{
  "hidden_size": 768,
  "init_std_o": 0.0218,
  "max_grad_norm": 1.0
}
MLP neurons of a small language model. Each row is named by its layer, matrix (gate and up: input weights) and neuron, and shows model dimensions 432-687. Each number is 500 + 25 x the weight over its row's rms, rounded and kept within 0 to 999. Numbers have three digits each. A neuron's up and down rows have the sign that makes its largest values positive.
After each neuron's rows, "fires on" lists the tokens most often at its 100 highest values on Wikipedia text that the model never trained on; "fires after" lists the tokens most often just before its 100 highest values on Wikipedia text that the model never trained on.

L10.gate469:509461461501487528515500508504495470477536491492510532524477463489539560530479487525520513491441491509490469522501476510494473466527512531479467465515531499525490522504502527517497467510541515524565497498488517452507465501482517464463510473489512488540536487471461499470476490506490515498487459484505469496491519504441538480472499530490488533504535482516518510491541503492508538458500539477516523460491498515496487473487472488494502559511497493505507525527489483503459497463502489482518502502474493490497518526491497499495510509535526490510530515487476500508488538497544489478517494483492502492482466484498473523496504491531497520517514500425474516539486527516472485526530479482542563485520489506459555511487534515507510504482493549504520510492493460530489492507486515
L10.up469:456479505495489497506465485483480499495469473494498491504491517543486511523503556456505517517497543493464522449526482516502505479477517480443495465513484492542495498478507506529567520461499459517522514520522526502511475534509503489493492456514486513497500494494547550483474498524498521501471470503495549513488504521538482540476491547481532452525497480501500513564490490509478521525511492464514520507530478570500501552493510523515482516482507501496496497478510477510506560539513500536527528485512483558509469471488509473508546538532473511525502498530518467507431509547498534484482507535514498482489509531533498491506524494474505474499538511449480498490520446489514512501516484517521518538493521485504506471521495474476493473498525501504471473514487523498511514485545492
fires on: " ", "–", ",", "19"
fires after: "|", "°N", "j", " ", "22", ";"

L2.gate1163:492536508524538499469482505460459540497461511483468497523497517520536491487475491492507486543530476471494503515484484487502467499488525467461511510511467540532547468483471532501484463452484510501512501472518480532486505424497532534481490509473539510490488502473479462514516492511518527518524511500464503498478525509447516492482446493505504480505519510432545552512521546501519544493532551532487498469554486517507525528548504484474495454495470503506461521489470524502501449494483479566507493502500483499472498506454531509508491469508467505529524512442492529489471514505458484535522481511501471495517524507501495493507482539477476534505468514529510474491460530504526505530545512482523506508445496472473501521526491529539467515501558507484521489508526476499540484517503476
L2.up1163:490510514469529490480488482496473490492501520485468514497502514497516491471529512469453457476490480468574509523472453487505496488511548475444497520516469506479499518481487507519464426497490497514500472481496505542510487463550488549511514528483513504522492517493484504492500520504481484540523496551506513520480519515493494505480479479431509496472514492441506523523497520435499563514502501527447529504528499543543492532523556477478468485502458475505498507534483520494497485506486497522510469489497451514521490474490459515468498503480531513510539490462524527525447512509482536558512464493464489479477494521515533517510518555504486490498463506513506464485449465516544499558504506488511510539489487484526509536477500522464469467519482474497530489478536528513562485522530491
fires on: "20", "19"
fires after: " "

L9.gate1364:526530493488523482485470486481512475490516496468454512483514493459491525548506520502525512498514511526475495491522524500481465538507542522478438526512523492508514486487488499501492489486505509523509537501498501525479468478505495519462454509449516544491507482487504451448484446513483510486537483481543521499488519507492523469494457524485483515478516517474504496487478487504519459497514548543511518471472526540521491466479435532535517528452513499519494520493537458510459482517527501470511500530467495498510473488499509517512495474506528493540486513481506548497486469447481530486531520497471514506506545504521479492500496502455492469497492490502517492496513456498546495488460473492519474500484506469458491465508481451500517511491486568484520530451525454485466514526489496
L9.up1364:483483493519515496497509487524506499468475508490503508525506526537547451487472474483516532523491522515533513529476504518488460520510521461506494476503512536528505507514520480530530445497513467529480479470456531491515516490500509454491523505498496468529542519499479434511504530483507495443526516473487506506538525504467494508503498481486504511522452533489502497479504529525483535501507488486502502504454507524460505524550521488468561519487504536500496495455497496486540492499494476480491553471515452493528521486504480502480516521494469481512492508508500501483560478552484488565525478481509498506563527535489521463562476501478490480536548562465498491501484500500488485511526497536470514504501509551491504489450476492483528485522461476541507525498488534519471500493507557
fires on: " "
fires after: " |", "-", ";", ":"

L2.gate1478:524493493547522513523486524517509512475496488522482488543505500519508508561466528484527489551483449481515508542480502540467557511498504503490492516539514486546503494456510513475522484497525505536518476486510487487506498489465479472462499497515453468483466497518514502500486500538550499520472492488513482495496478481506474499468537538492497510535491511514494509510503516485525505523543540462500430513531497549524495495509498520514508495519483499491494533507517493521517500558510514492465494494532520533496462517500485500473500512472546502448485513490508490508504471508500521463517490488527445489526516469532530500538495442483493537496524545481504530517450507465544471530563501511496518530533484472472520456519500484485475512498505553463522511513496537507446479480469529
L2.up1478:446489526509504506534514462544476498506514502479519456517528529488499539530513484502458514527493526458503515493503519515508526476427499500491525503487516504550494504518569505510529469526542523506483478511448546493549522469524508469427505545543486459515472489463473483497487489498541532483536516502486484530475510485489575504511517491464480507535490513508497483520546491494467478528485520479526487471461467532535513472508480521515483510540514492462501469496494466498551501506447505447504497502520532479522510493498505454497451468477485487506450511522575549507508460509470507534471482537500453547517543490490547510519489484514480486512503516499492513493483480498462496506557518500502516520545506537440502513508514503461477498544531486540488490481478499501485522520492568
fires on: " Win", " Total", " Team", " Title", " Pos", " Loss"
fires after: " |", "|", "-", " •"

L10.gate964:480539484523492544469509532472467495507431516494522511463480439526484459512500546516508481525513502480517521478481473527547476491577514518508466524494452512522509520467482497519501527496474482516497526513542450524477504533481511488503491505485543483514473481487513460500524538493468548537505483555499485459467470499500521480553480464453481502518536516477491481490481462479538510521483491486475479499476471530535456528513530517508479411527477493481490510494481503459495444518500481504462516509489468481485504481518507486493529479504495500482573495486533546494458498457473514492476511541552523521483558522478497513478500515524506471457519541499499504469508488484498510477517463497538481529492521462471469482469503485513494489475530496513536506481521458506494491514517494
L10.up964:479514504512525492481536484503493505501471506514508551537435538527574530504522513483518509487468522509513461513473503452504480516525495531485515509499496470539476474498518523486479486485462494520475554487540525516455527495490503505556490512490528491503511543495463496503542460512500499506511531477471485507553504504485492488462518492480484467481513480476493506500505488508537505518476524466513478500509487499487476478495498539537535444473470493534483494508507486535514498508502521480500486461496520488545478476484511491430515520474480434494489493485432528529471509491515498523489495533520461509496489506520463502476537494508510548461529485487503504469471502500500509522480492539498508530508502474546531485477520542512491481493512556517482485528505532501534549528535506
fires on: " ", "20", "–", ".", "19"
fires after: "|", " ", ";", "24", " ("

L9.gate822:488472491514531545540504473500499483514490495551502487515537526491472509487477466516551500452501505533468508483476506498520494455474509491497502480477497505489519483443534537464516463514491504524512474479474500493496524499501531474511533483509513486490478512518513527502529531481502495485475481502511534509527493521490439475510500508457516483461507513503499519474527528500542475474472536561496493544480494493477464542464515548526478461487521505505520513533493505500498514450457442503501456479495506478520510502525483464455478448468480472519498499496513480554482492501543469574507477546497542518475511487501490521506493499511495487485490470478510512491516503485493462486504512488452478501528462451481420485487486549477479502508522547501485505534472483487506535545473530
L9.up822:501470484522474535520504462517481522489491481479452491494528488537479523488532480514493537509516465540497484499484505512491484507478536525495491471518503500503480456512486455502501532453458479478493473447459528507509525502488481506496502464541509503498488509528491497518541483495531516503475512490497462489485525523546508502507452499503543433472525490531517520517461484529497474468519485508472510523489472538476495505500476492541501487511504506468513495427511464491536543459518506510487489496459525499510497518500503507480505498458504490513511506525490530548501573485530513492489508501502504489508472523502521518492496550481434486461462476539468533510486450529460474503504504549529511479527500530502457528518489480505489506498435482499477499528500481518511476476532501
fires on: " ", "20", "–", "19", "\n"
fires after: "|", " ", ";", " |"

L9.gate1197:517492516519511524498498510531492510479454473490525484506494461473523509516534462531515447499475488495527432482499501539495467497512495508484463476480464504470487524499511500445530509520497461521500517511473500480503479493531531517531533455502497540485537516499476487455502495441503496511505481476485473491503477488481493469491486517513491485508480460510544499512495482492516495459505505508517505495530521499457503448504486494474460465475545526512462507493575508538477489511490460543572497509498509492503563467535495503491516472505514497479501525479483481471511553518485519518516487479468527505525511501511464477497513480512475482529538501474488484473528503523488495477500501477495540527518503516461513495493543474525454500518513567547465503520466504486512494494436502
L9.up1197:485470489483509531511476482522510522457445546528443523508500508514512521502537504493510483546503497504512493515482486516510462510455513519503481474509507502510435545481503508492536460401470486555508454487480529579506491556536501467503500492553495489461508495528475467514488495502466506516502522512471520501514543512474435518512512487510529493511499482505485505544462471488484516486546502519511477509480477525517516503493487505520516514542528517491513509430536492470514540496515499501464418530493505456523510528494483482475492514507489519563475495495520529533489492503441463483473499506471470481517484535475519498504494494463531461507505502543481497498480524467550528531479537494475459482508500486512493527475468476482482460501478471482514483521525505482473475484462540
fires on: " ", "–"
fires after: "|", "-", ","

L10.gate66:509496468532522496515520520536486497463483490515524500496511458486474509483506527525524520531523485523479468506492508495500519485520494476498465495512481461481466484460497508518515523518458464475469512533489499535530509475508509425535466485461467519502479497527484516509515452514491538495470507521544502512521473465492501478495514525529442483491503513465497483467470507479511521497486504452468551513483480455478523458495516490527511510485572487447511489488481467526555525523541519542526460508480469480476468463513502507480495508520487475464541472520475516535522494501513483488431442505486480534514506489501485492524504576527514466502519542536493470484484503473484487469505493507482511518552496448489504514524508466546514482490513488484517513507484505482491480507494513
L10.up66:500542510504504490526493482496515507479526516476517537514489456511463478534469483485524505479504502527456490516484503548482515525512524515521513502471519516541496514512494525551472468492493503504523485462491514512465526510528488488550478490454523488492508473544474491492472500520519507458503488494452476489485472490449517483520518500517494491532538498460535545515501507540502471526513508504510493490494506504473474502487541512502472475510481496503483509466467498499491477487540495530512475511531524476487490502465502452482502483466515504480500498496462488540519437500519495457475459539505508494526473533456565551489499472489499497553518496495560491484541483502517496508521519491541472505490474515451513480496500536523540447513474529476489498509466533501477460493533535
fires on: "–", "19", "20", "18", " ", ";"
fires after: " ", " (", ";", "–", "22"

L7.gate1234:473441493491463438509471511543504516502467502524528523518541506515520509509522484460519494532472487437524524524523501557498535550515510496507507489511502495482475502505500503493503489471479514482489486511460503499472514539449499507451472488528518459494477459484505517472499521458489488475497483471482483516447497519547517482506504484452503504508513529562529520468511501526521441479523532509518518491488500526516463509540443533520493530455482514472507472514483511511475527532482505469505478517502489497494498531450443520457500506497530462490469499487505460533522522528513516499568481465497493447515471499500471492521480502513463455480531484540498522503550507512480520459506503470517463519496500464478472469501484475540497494485469499523475507499517569539526509505493536
L7.up1234:459476489537470491506468513500540509496473528497485498525527506475547485467495491501521520533493566472544494525539516559524520523535490514512510484479529492511481509459507485535484411471490492489466490506438479495535526491452500516492467500538487496484509467480528475501505495478488522468476513472530510509471503525495472511502504531467496486511540514487527495463501500536475452450520536529478510492487481497468461493551462516479463523519484531476489512475486480511466504504473529483527464506483500474468519474496477510459513553525495485435527502468525467512534479503509493511517440458508500510547477477469523504532487505518491424473512487504494514505514497497475497476490519448509427505499526511500462467446498459499548504506511542477511495541543572534509516522512546
fires on: " ", "0", " (", " +", " |"
fires after: " |", " ", ";", " /"

L7.gate0:491494470479503502474481522487486458473498481486490526485536503534515527484523491538479493512452483513499502479538500492504507468474491565507533489487526454464468479460525556487538508519462526519502547495485485507476482478486509485544510527519509462512538495479508498493468482539498514501491512497482490479478520485471558498526498424536457458498478495499473490530498546514513509471529490468476540496472479538499482549476531512508482511542472492472466523526523531531495546537437513524492512512499504525500526496508497541527507522524497529511527503496510476532532521446509503501513494480475517474479504493504500523487523517509479470504542474523541459489509513465503513524491483476448458516535471505493518463484496493498493515473520464487535525512471513554501494475504514
L7.up0:491421453532484537531489506503485518513481503498470524517500517494481476514501473486527513512561460491440447509517516471526518482550502491497493512514494516481493499453488502481473454484470490496548526498505536499508512504511523490529496459456531553561505524508543541533518501523522513476505484521495532497498512464486512455520488522523486452500484519455485513486445499501496494506481574511495504452469491516475543524485500506479456537482533482470479505495500496487488469482523511460526484490479501516493480511476458504486533446470513508527483479476494500496523488486460513522482541502521499485559454531489504526542530462483540503525502506482495503463429472507469465526480492477476463488475520483484524455522520475534555459509510515480546487470517479575469454446555508
fires on: "19", "20"
fires after: " ", " ("

L7.gate1214:522535514501502512436456501475499489467448452489507472497542509556542526480498501492495498508482456499495496513515532465504489517499487525513508467511486486496444487509526517517500502534465508513492494517502472489452568521494494487506503498482492442511503500501517483445503446499454500500504513471497471470503488472527493499489517484499502488492515448479472511493532479521524527544487470544481475523476447528498482521459509510468458521493537515525531506510515464462506508505506467468550474502500465484540477504529466475525530483481507466522502494551483480517545508491537496512526440526476488505499515487523547543465507516490507466487500506464485514541508510487500489439551500538508491492501486503492505502480516495516481498479513494428522475541492439507491484509506521
L7.up1214:514511516515510507451491480488523518487529504482476500503500518493520495507487543482558482539455496453504487500505505525518479492492493505493510477494530500483494500538533508438439540504485483504502494541520502484496499504475485508529547494478469532463484487498527495484520499487478511515474466481474505501494497473489484496542487524492503524544506464471526499464495517498454494521488505522482491530422480500530536515447514504495481495476505460508517492512469483547515490459475530485549486507507495512497559491535480505478507500530465471506482517525485544486526515502530494482504436558488526531446476510520505498489495531481549458514482473441489489540434556510525486460547461504513520518510527515466508481489482487497525532520528497513533492486497485526504507487516520
fires on: " ", "–"
fires after: "|", ";", " ", " |"

L2.gate297:505516518479538492532493521528503509527570531532526481474504506510503495481506485525476472471571487498532485499497517509466512480513473491503449431472555442508490508497490514470535480484460481497542483459510477486498486492480542516455511532493514512525486490513505510518461490439485496510490478497477492456452494512483506514504527488507481507483480544507478512446532500474495494443473487497560459465421493487493462539522498501502478479474509500484489514513492522484499484468487506497505508507532492480466505518516513523504497552469483508473458484522504554483518502486516484516510486505509497493565466537507490455481447508543492518505513546519513533504484488513476533467529500506483528505516526495527519527506497484491526485520559524518542508521502490502527501472506488
L2.up297:497525489499479487486493449512496457509530515549496499519473491526510498470463531471498550531507479508525503485515495521468468500486497471478504478473530522481499485520504494455443526471548499523518533527493460514493501483487486498477471494520525425505499549542483505462464493511492508482504516526513498533508474479496492533498465500532518478526517498484500511571517481566506477508498518466474525500508525477514494507531518499499499498512527454480468499462508477516489474467508486505544505505527503467505523480515502475468496491530500514478497513500517446488526444504505547494514457500474530510487470531495507482535510505497477515485520465464496512559493494518544505510483495498486494514515484492438517495491516488480443542504506507479512512524493517501492516514473469
fires on: "1", "31", "33", "30"
fires after: " ", " |"

L9.gate456:553489520501535469497563503494465493531476495513497561499511494492471486544488515457495535537548457541560496499518545468503522506440491523494455492492439508506456456481509507535480545536549499444515573481504531495540478494530523498475521464505539501497500501484516480491497499508551463520471498467484496584468486503491535525516476507457491457505503491491491494513479516478534494511471543545507481476502524484505509534494434522532507488521489453508472486506500499496535536505476489463498490526531533493480469532477489503492494467516501481490469488496499531502521520498537494478514518488517477515540520495542489482514522507583493488528498507496495485506469543484481492499512501516486493490496510526504494484462493518499511519530510489499456465514459522509506473482484496
L9.up456:512482539512511509506484510512490469503538520501511499518512538526528495477517511494524509487472476525521491510525502484535508456482536514499514533506498548492508449500536514507541503494520522526509539475490538502506494527485482467498524512517536518475498452494436450495512463481485509549479494508517522527492500500516517507492484505505485501489538487528532472493477506528514521503536523532512465525458511499495497455480564557533490496514483482505474504498537484479497503468479461519513529539473509535484518498467478507507490473488527472510533499544526561483498530511490461479538452443550517522526554478527505523479492532504476504512517563518498455559474538449489509500522464509471552527508517495493479472543559497500493487529517504492490499501519495482492463524486497
fires on: " ", " +"
fires after: " |", " /", ")", ";"

L10.gate1096:510522503500518485496511511534518527571495491526480520509498464446490487537426526541497490515511489475477539475479479509496525531463481500485528506512432499521537513512469515501533495496513468493515531483504527493467464457515444513480514520501524485448490476520427495509480516501488534524535494510471508476525496512533494482484502533488431506482511503501482528493555483497506515476471505464508501537521479476482513498527491529518514494509544475506478487470497482512524446466543492512497473516495449480497509519475471502488518535490541497499498548422479492521470514485480515529502525519487467516505504494519524508489506500521517532478499478510497499473481534453489499513465512503482526509487512523482502490519465514513551522492488488510498455469492543445525496501519474
L10.up1096:500496474494468467486474522529535506481507486487472490458500461497510445528463514488488482547515510500488487496519504513488533553457457488469485476488500492516483465469473524501505478515495473535491511461484537484486464473495460559452501532477510510535537531555475512509500466543477505549546509507481517494470478543527522532514515538507495507533537525459545530514486531509486507515498492482530485507499477479484472507524445517517531512504500502500511483492500484502537452505510521487515483548540504482500491484481529450476475522480507528496474506461544524483506512499476479458520458507493519495514514458521471521480499479538508507491514500527481450503511474489494522513484487506507523542466498494498524511509518503493503490470470524505494488543497490462501491532518481
fires on: " ", " K", "."
fires after: " |", ";", " ", ".", "0", ")"

L7.gate1019:493498483475502501516540505528500481531505488522467486529490498506482528481542465525494459476503510465479467468479509540531493466459487458496482546493456498499508545520496542467501498482485479502532512511499505517500488499535545505450547562548498527520492486444487493488473556482514503467485514483557531493452535474489491514481553495527514491520521519447504446510517495508508507518472543488540501543507488504462494460499550526532455463481457500467480454495500501471491532457478466465483496448469523486534543479517493492478549519489482512513516485480504480486536507467481488522515452486505534475516538470545504505430504514529527481514512532487491463494461474492491516485498473492494491488489510529477491532467491475511493487475519510541509539517507523510490479492494520
L7.up1019:489502504571514486479493457516467518490508538511469509469483503471484478535479490524509499530459534482494460471445493498473473486531468538484510500495490530504498504504517511508535503521470547533513491522461476486516459549511503521541455466502491526488565528507497471509502498508468469486523458500488508495564554482492455484512486510541525540493501521493506467604460504488444489503522502503516479511457525484501498494532462535494476500515505493534494470479525474490524499528481509490495495491446482539468499486486514481537513512460527506493483479498471460468562510459504496506485509478474531493526530443492495533464509505521507557461524521511522465529460555488482483534518470522482459474515441537499534543527540486534440508528442500484509517432483508534527495515490525
fires on: " ", "2", "1"
fires after: ",", " ", " August", " March", " September", " February"

L7.gate1322:509493517521479521484501502514492516489538457488500526423504526457509494486520489482510471490530504497496493525509509445516504490511509533481460471464492510503496444482533467502521491513523481529519484502508474507488488493522495445515473532471534491547490510450491519443518562476506475493541469464526507505496505494506516468539486494534475481506495538506477487509490475488506499478526499496518516548489515538470428524507523483498488504539521518463494525477517516526473504534450504496498472537519491501458461512522535533513509503502536504444491525480495521462501519530523478503517456513546464481543523489470495513536500490506522493519481501509513457446525498522506516498500482507485504514493509514513464531479515478480487490489460509453518478486498488479495503469499469
L7.up1322:517504478512436523499479488500496470474515515518543485444519513495480512472510493488524445494502509549525499514508474520537531495527510518442484534482527529534504561512476519489491525492494502533483494545495523514497489500498500505495523476486502476458517499511488505553515509487494501511502496496493475491499493447444465477512503522509524499454499525510482524523488494496501476510522494482498480515427501508495416474495486520511505455503451515476550486468443527462554515525476517483513504485522522473462483529509455470479502481520472524510521463497483480485525533476535493478523507557525496522472523535508489517509489478488503471481484489491474490502445494445551448504531491449494474476497494549510469510496524514542505449514502450498516498489495474520518494539495508
fires on: " ", "–", " ("
fires after: "-", " |", ";", " /"

L2.gate139:504492490491534526466475506521517533553528514492463485469465497499504495506516531523527520486547489511489516458521535503449524498501533514494507512507500490515490478467501503520522508527482478545500527512482494508490493505521559550519525534497503493494518503461500497501472539478510504512516529457508476500498481511490512520486504482525514525472513501479523496472495505532527526486500478546557508509473473471505465522487488544501512443484470502491500506507503510494502492503500504525481484468492545517487530498542517483475442485465487472474492509550544505509424500483532508463521479529484479551528476495490490512503507512492501476494496500500483500522479518501503503522507544528466488473502494502492457506544478503509502508478508517485517527485499539514467511510527482
L2.up139:486519504491471476484488471507508502456509449475519505479498500511497534528497497488505497511504533527516518491459487488495547533509496513492493525518479452490467483484471484493503523512516466452497490473502520487502462514507518472491530464455481482483495523538513485500438464489500552511480501476506499493468507530512515520460480489520519496486536563538492567498472496473502490520525523469485480523474439454494471493489461515533534502453528489482498492511516534516500519429515475582521502475477521496530515521468498508481499502545469510505507500483487482533560502541481471486487480463566541498535512462515463504487506476471483496489509508547512495549471512464487495499497486466498496539480507504515508510507506496567522452514495498472490497516524480471517488512508514
fires on: " ", " U"
fires after: ";", " |", " the", " Spain"

L7.gate261:487487517489491440461541503485464506481482495470486523520496485546522434517494506492550488496486532497525479500495448542520514507489520511513483508545497502477527500497509489516491503524479498533483494490483497515523473497478510444491530555500502469505512459463476474464551544493538489499476479515485483479503516504529504472481483469528513528514536510498488508506536500493532517476495527542503504520541478486527512474553482478476481516511528515491560497522536484552506492530501487492541556527500481480464518507482517491498474535487462483539476484538483510514489473500509494501480494493511482507520456462486468486511507494510489503485536475500475490477503507527504469498466464519501507508485529477480493527484518506464496507542509491496492499527491492511507520503517477
L7.up261:512534538529478503496457522470455472503492458485517505487478498534488462540483512521530498480542527484488487471493488510519494510502522496509512474442518538501499472539504483476503493525516504547493500501542503530542539516509477521472557542496474488502493510522487481489495477548492529480470515499496444494516498515506483466547484497496493491473486474469498550494511517511476485470510524507537522501535480506537456500501472508508507488450500513500504489485445532503500453508493486491531461514539524507531490510514524525470497528484521483513498509476502537507499490495492474538501496536470521524511507510509497486493474468509505516495508485469476538561499449497462449467509531479503528508555525521519496455434515521532456529449484507494485507484486514490486502466543512
fires on: "B", "T", " g", "R", "G"
fires after: " \"", " (", "\n\n", "==\n", "     ", ","

L7.gate361:490484456487501499536478493523514505519523452452494461455481506532497501474465467521473465486527502499497503484534511500489540476476541533553516542494500500479491474479536506475479521478492440522548512509539492499520531463492518485468486520486475499466475563563490500516523490498527493474499486504538510489499486510474529515472525490504523510491502493481518473495450448466479521511515518473496533532511494525497505515487496494455521473480498536506529536564501493516495498519498461473502457473500503444509451484464545499496493488479529479470476505453499460472529496492499453491482511516486493540505480471539500519445490481490544496476519445525511465529501513514478522465505496483479499522445504441496500504530527508501481514500513477528481515505521543508519461512505498
L7.up361:444502502472501518514501495506470483509500484514413460505487493498510489502500559458472475480565486490471455511467486485502495478517465486471504482479476465486514509451492491495535484532516522539478443540510501514484540519523505463541475509543501518493507477507553505461487480500465533536488508514555467538478491481499483499483457526501506523503486524520503497549478469473474523484512488455475496502461514519432492512501507485499488462500522532520490489513539486511506517503484541443507525467498488491543490503469504487506488506513546479514483556505484503491496546491532474522485499532476507487443500536525522477479487471525534488471531517518486505570533515471483490486525491468529463498509512492521467467509465483476491542463527514497509500517483487506479467494493519
fires on: " ", " cm"
fires after: ",", " January", "19", " August", "20"

L10.gate1097:518474486503479514494506497518506500568485541496514507516479523512448492510516489497473522500501506515492535493467475506533525521465504472534491483514534534521447516513512471504497521521507503500512490479482554472496533485509521473491459508486492463510555499492483520476542540564509530539494487451469533496475458502528516448492523525488491445484506493510467468514489489499531480490479492507479531473476523481472505520507474537521473509499537511473505514515527543560489506547487529486502486510475516501515505548542482545471490537501471503473521477512499493509532519502491509547492446511521503484531527490531489478524491477507491492507509519501480526504483488490474488529454488510504541481521461511504521528466493562474481517532505514490505514486487521487526462510505492
L10.up1097:514459482510536497488440507503511498498511501480527500457479505510506538506503525448498528519538490536493521512525504497474493476516481516505525509543498489482518455472458447479503492539484485512502519459467521499484557530510496494555543502504493487469492531497517538486476532509478510521514531546487510476512544513484485494510446517556505530531497477498475432518512456458517481480461481465537493459520486484514473519522486485503504527496504496495511504505495511503522543484479482495498528485545507503495518493521493467504468473485489484532446501521489529514480466501515466497497471482483476539476480493564539514502513499477509519486473487491532550486483469513491446510504509499532454515507476539527550547532515502525435497485500477478505527520511487501505530496470529
fires on: "2", "1", "4", " |", "3"
fires after: " ", "°"

L10.gate1175:538513525504497516512540487526493499514456532525499501555500474467488499490476469521515478481462466513530554484508519493481487523473497489512495516469475500483459529531538518522507491520497507507522500508505479500511472502497479519527489490525489495496538539491485535518479524509447535524503522528480469494503528509516513513514482509477486522549431501498495503505526526499491502497495486563460469453476510480488509491490520517486529463482476502580491525465513486538478486472482475451538525528489496531513507537478473471472448538488510467453508450495494457528520459509472546478461503517446509492491510514528539505507526543496448536504492482490451500490466512499468505497482438481499498500487511532532524514520499529481505530479500489475526513487507516504493479467490418
L10.up1175:540555530490484490454568506504485481491527498513522497498454485543467567525487484488502532524544455562520537506559461466519448491468481532511518530504470503500492509504526515507549472477499505496495511509489517496518509545529509474499497496505520560496521457532541490515526486503517501498547482480453479483508527500476500483547472540529519507503436481499510473517482487456548504550506495523470486471516514525510458531454533470511512526491509464530492503483516509480482517465509520507537526475486502507483483538520527496527512488480511500507512462492480508518439444447497567494432470481494493507498519510488487549482512518502497535481468516502497485485495502497522495481481500488482492438505506516552520479518468525490519559472454472499523493473505438537488525508511537
fires on: "3", "2", "1", "4", "5", "6"
fires after: " ", " £", " $", "$", " ("

L2.gate548:548511516497469464501514450492497527496511464502527514523559509523524492492509486478526504497511478479516502495481477486469502462493515527506467524529465547494570467523492487548485520432466496488496501469484537492471457500509501500496497502526513493527503527514487502501503535517506476500506470483501529461489488508502517523530514509516475529517477518512503461473480519525521477471488508469506519490485425527517477476486511478509514480484510468499479481532467482511504494504450513506488500530468484516518528442483505506456492512484477527487521502516491483438474507492496532467509454522498502532514503528499532525522541519515470514486512537497503466503485522511572521486548491497547558460503540483493498498537506481487473497505486527542550482499487503486535484473523501
L2.up548:487529455516504433508514468480512474465475476484506485520510492506492522479544507455496505471491503476552524507479491513508463517518505508481460559483502517548526480499507440525487485493478506454503523467487498519449449466520483498496481481494508531572504505452495501509550473501485487489510447484481537519509506500501509498522512482497494516492497494511507514562512575499515496508490499519498494493531459519511529548487501474519489465460489520453506480530492487517524504517523564483531502505492488501503495470495483518509518492476533545467511488507460491513468538516478533503506495519499511547482549496495505523503499537513476424512422510540520472529532489495538478480509507492514531460491496471471490514540497500522503512526527539514520488471511504507528533465497485
fires on: "32", "52", "38", "22", "31", "33"
fires after: " ", ",", ":", "."

L2.gate1077:503505491488476504465537483483478483516569481531482506513534498525495496446488464491472552478487462483475521499531526501525560504519471494530508456491475543499476457496533517496519476480504505529513470491498498552524561472500489534480505513511465485528548489489518503462494529443519536525510505482535476504465511460458525523512467480517503514522503455495527482556525492509576513492468522524508523453491489499494518501560499486489488492495512521527484520510471524522500490492497527495515486512501519449456494481502545498460496524532500526525506475564478511525543523514498514458493465516514531474499495535526506456505493488508510512457494456521509452523500538501537496509488489491491494503530500449505490513482496508456551522506504470471512479525464505530520468504524519
L2.up1077:520491494487504500451531457503492497515556480521500482509529523520524497477486476511472527495497472480486513487523525485518517530489482495537511469483494522499475463503492520481535484477486503548514499502494486531521556499509508541462539524505455525517515486483522503484513515444511501493509509484520507477490529466462519531514456467497504522511515448489548477565528501525576519487490490528523532467479492520508529506579509501475491486506500528529495543512498510565492482514505536493509490514512528442484526491524531505472483510531450502511508494529467498484501509519501507462490470521541546504493531550511511464485486516469505508468493485528491465524495525506530504496496485492488454489527522464507485519488478474494544531514489466464520490551444480525536444491535497
fires on: "30", "31", "=", "è", "29", " Mad"
fires after: " ", " |", " Dom", ")\n\n"